From a checkpoint of a small transformer trained on Wikipedia: untied embeddings.
MLP neurons of a small language model. Each row is named by its layer, matrix (gate and up: input weights) and neuron, and shows model dimensions 64-159. Each number is 500 + 50 x the weight over its row's rms, rounded and kept within 0 to 999. Numbers have three digits each. A neuron's up and down rows have the sign that makes its largest values positive.
After each neuron's rows, "fires on" lists the tokens most often at its 100 highest values on Wikipedia text that the model never trained on; "fires in" lists the words (lower case) most often at its 100 highest values on Wikipedia text that the model never trained on. A number after a token or word is its count.

L2.gate591:482499479547414479518538454485489420417555475480492437517473481537483472531513456510484554401536537489476540546549524338500478451388481511504557525522500476456542490418520467530441554565561521519417470491534476466499455558440444450544396425512615489436388522442446554489606478496537519549
L2.up591:464515404502515613557519500482437575539483539497468481507536511466513413501387480521490524543538553486512478454515516472558461413540523493457508463460486486569443519510549502477561499455520574436539501461657477445524562543462456456480445504519591563522586418494543403457519464527478533570
fires on: " there" 32, " she" 14, "ang" 8, " There" 6
fires in: "there" 32, "she" 14, "gang" 7

L4.gate959:498453486496462459458528522472429491532492565537416413541501527525536494458486434566516527525544468578521518482550486415501454601442558515470551572463429504445564443445542578408567531633512429556480512501497427504520499492491457571410428545463530480570583470493440461550580505454459403451
L4.up959:479509562585492552543504470444445476507521536504457498437481563467508423586502420453463473456491455490543501456515458481481461519507471526413573491394497500505498550399430510489566521493468592554430540509480451476509493612532535484505455547500499455575437524557536542457518522521493487421
fires on: " as" 33, " they" 24, " he" 10, "p" 6, "the" 6, "wh" 4
fires in: "as" 34, "they" 25, "he" 10, "the" 5

L6.gate550:483477440547456514383530631546513530548478480499428581540438443598524431430401471447493390541558485405594502576453476437458458459467428385502412525526456421509497460561483495490470508481503433497506471486474489433530455509569519525510454534503608477533518536511491468472537605543543576488
L6.up550:602455497425548422524585476586497469538555459549553505528471475485460489455461457490493542427489470482541485461504526496467501495483508537472539576597619495479532485610526381397617439659531539469598496573529537580478556550487536517481461458483579503550540528491436515494445531417494598466
fires on: " In" 20, " On" 14, "On" 9, " in" 7, " At" 5, "In" 5
fires in: "in" 31, "on" 24, "at" 11, "during" 7

L4.gate691:495457596464414544541478487569491474557495437398421485469548522407581489528539524368405490386485575485452451547427496488556468592477472588436556574447525559509496442437446534511458505498481512480481508575478468515465455473515531453408402547441496497378491600520392430522432464512472605512
L4.up691:452499476533408432530389568568569498437526491436496439485519498460491533572475530447537499473474522491429441524448525452454534473427423637534452526471520558487402463501470460507431420498494526555486486444477421557578517442434634488471425423517593477488487441474374446452470514565568538473
fires on: " in" 39, "hn" 6, " on" 5, "ern" 4, "ual" 4, "ury" 4
fires in: "in" 39, "southern" 5, "on" 5, "century" 4

L2.gate909:476533471493523570396492480513540518487461543512434446547471434564524447489388547545523474567500488438438454529520461509539457478496514435443494500431577482496606570402546539482433503439566530534413541469531487514523385390487503453472533464479455442590496548491545483514502476516411566478
L2.up909:447495530481474548462544558532519494475504548532363441517514545518613482465451482526514421523532436548450541568508444485526462505598581492581441515427420525549466444570548474477492527453462399598535508510433527549556429513497490415510447530501453472487537436555483595485467515547442565492
fires on: " years" 34, " date" 10, " minutes" 9, " prior" 8, " months" 7
fires in: "years" 34, "date" 14, "minutes" 9, "months" 7, "prior" 5, "long" 5

L3.gate789:554546452537578500475526498519573508508442532569459437526550509492519505541493421548478528492472561503421517462534457402427478445496573514586571610439467476506612432478532526478433490550519538496527562474504534428531481565455573428561471414487561441508549528467510497451594479490629490466
L3.up789:481484547560436545527622460464483530539579511465446484558507530517458445448375495568450473455397508458573481455514508431544509570440432412488436475533492501536530459443521496519518457525469482484477499470488549509581463507543470471488515452442448543415530626519481461464471420467516504435
fires on: " there" 20, " However" 14, " where" 13, " result" 9, " however" 8, " There" 8
fires in: "there" 28, "however" 22, "where" 13, "because" 6, "result" 5, "together" 4

L6.gate667:543499589450610500513516597440538500536449518476550552508514453615525533516499410456548549538491487530552421592493526628397436544455516525536464592616496486477562479524594444519438462608484506521515552549529523533508439523461503435529414522518530496426491486459567513538555570559461485489
L6.up667:382463458545473439531514624471527528494503486394499392527538551627491446500521430553478535513549430425472427428442430594431507495495483499542496380507477499409555454524515473540446395573570575481464419468494569471520449547466625578531473538487528547503640448429550540494500490534461494519
fires on: " out" 18, " off" 15, " along" 15, " just" 9, "V" 6, " over" 5
fires in: "along" 15, "out" 14, "off" 13, "iv" 5, "just" 5, "over" 5

L2.gate590:479427503509470421508484508527552526427624481620412499414565403535577502459471461470540424475460494493442545485469468418484514546481461531424531417532415424554559583479531505479459452499489466602520392588492523449511435473561529529492447432497427449510493402430529491457488500462577466506
L2.up590:559516452482616547568593502510491519495556535518446485487436466513537481534467398560508442456513451461478513431441498554466570425524537436549436449399468492541507529484577544542418469476465557400498440420476572483510552433493358406445564540583508556456553453434458521524461437539533518534
fires on: " season" 33, "History" 8, "orship" 8, " Division" 7, " History" 4, " album" 4
fires in: "season" 33, "history" 13, "division" 7, "worship" 6, "league" 5, "album" 4

L3.gate687:511469573504500395458493512529485490508562482519445547463516453501540532489529544508530501573535487516512396543554449479553522492619398549513533429506502592510518417493431470446549500511478492512392578490483389454467446525450515603619417483545551546525423503584521553515532477471434525496
L3.up687:508518586559488533463525484462461491506532493589426477579494446396499505522505429509419507497503543483533520566443460427522505448482470655502516502473523590505500468570558428408517515577422493601508466541441476493465550482624561427452466532508484429556550443532535466540617410477453448452
fires on: " South" 34, " north" 11, "c" 8, "outh" 7, "ast" 5, "west" 5
fires in: "south" 37, "north" 13, "first" 6, "west" 5, "all" 4

L4.gate621:464404492432460443481530504427426539564531521487467475588457435455507473458508512442529471441496479565549434457501468552565394500525521527536473518577435529553581407466495551433466499649485496477510454456534443484563504493457416499487449412466563512491483506494403488540511456519478514441
L4.up621:462520478402539530579497442497475549556485527491513552586498432515527518466474450476551542494452589601484526417442458412421511551569484521544449573484503536412546420358477598535525501488623510370497381411501494505528457473544461548459453445534560446545481478537443576517471506533560470525
fires on: " there" 32, " other" 13, " There" 9, " any" 6, "very" 4, " every" 4
fires in: "there" 38, "other" 12, "therefore" 5, "any" 5

L6.gate326:477504456450573469460504496651504459523483469463473488478431483465629424537474502538436476452480438540484593512545592549502519543457421468560486552397567498502506553529534415463544476549451488476418540538484542427475534546481476553561420457433485476466543493478524494442474437493557458487
L6.up326:488450500513507492515452520526510524515436526507586434464480550477504451439489509476508535550517490398565387569512472467428545475454505577467505585539447387537450567501529488472508505538476556490527470526508418468488505499528484519403546492521607550420472438508487418569465424487451526520
fires on: " after" 33, " After" 7, "After" 6, "ied" 5
fires in: "after" 45, "upon" 4, "died" 4, "withdrew" 4

L4.gate43:532391506495482476522545489508551509432482542577439549498498549566490503537469445564501501529435450453538592502512470404532405473518477471521579556404526473561522560503537529492515552506499530528499582473413487534445401506561531511408415578491455485410501522451407504489505431498580487552
L4.up43:444413517494504479538546528501543529498458435500525461570505570611430502471525560566539538479500521452472522512522628483468511485450520490558489495423503462500510508470443547574575480526461506495373549540421479546426428472498520489501470539613467456416500521451543443451595462539580495431
fires on: " have" 21, " including" 20, " having" 9, " be" 9, " include" 7, " were" 7
fires in: "have" 21, "including" 20, "having" 9, "be" 9, "include" 7, "were" 7

L3.gate860:531500577534451520457582442485500546463438447503512399472426485525554515631489374449548525615513460486475489574370432455457503445594605512473371597495525508454504559448432530404333529529470447434420498490426461439533439476510519520522511512487511399522540517425497447476507417473485442498
L3.up860:531479425496509444560519554574439437453573572462611542474568433502585551469441586540457424422440510470433497450546541563488541542439533499531560588499582480479523586543498522454490583512531469470532533590459431519520560532500578543511413434493507425493541469538424468497479562467521554477
fires on: " On" 33, " on" 30, "On" 13, " Win" 10
fires in: "on" 69

L3.gate526:573562415463582479394624438496445550468451543467495531494528558424520537448536382431533534449513482465500635440458411493562461414461478447463422595583572524573491522531586556521521541599445579468473404522499577441500479562525514472578527553524571506557560513459539502491480519474515501570
L3.up526:478490522466613476429507583540603535501605434431467468442467525526505488548492399511514516471456527524498518477455414518528436469501552459517548454521523425544444480437468492570523436383475534428400436474504514445462519511499515491490506510570584510526458544521528436499559542572573368461
fires on: " he" 33, "ing" 18, "Species" 5, "s" 5
fires in: "he" 41, "species" 5, "giving" 4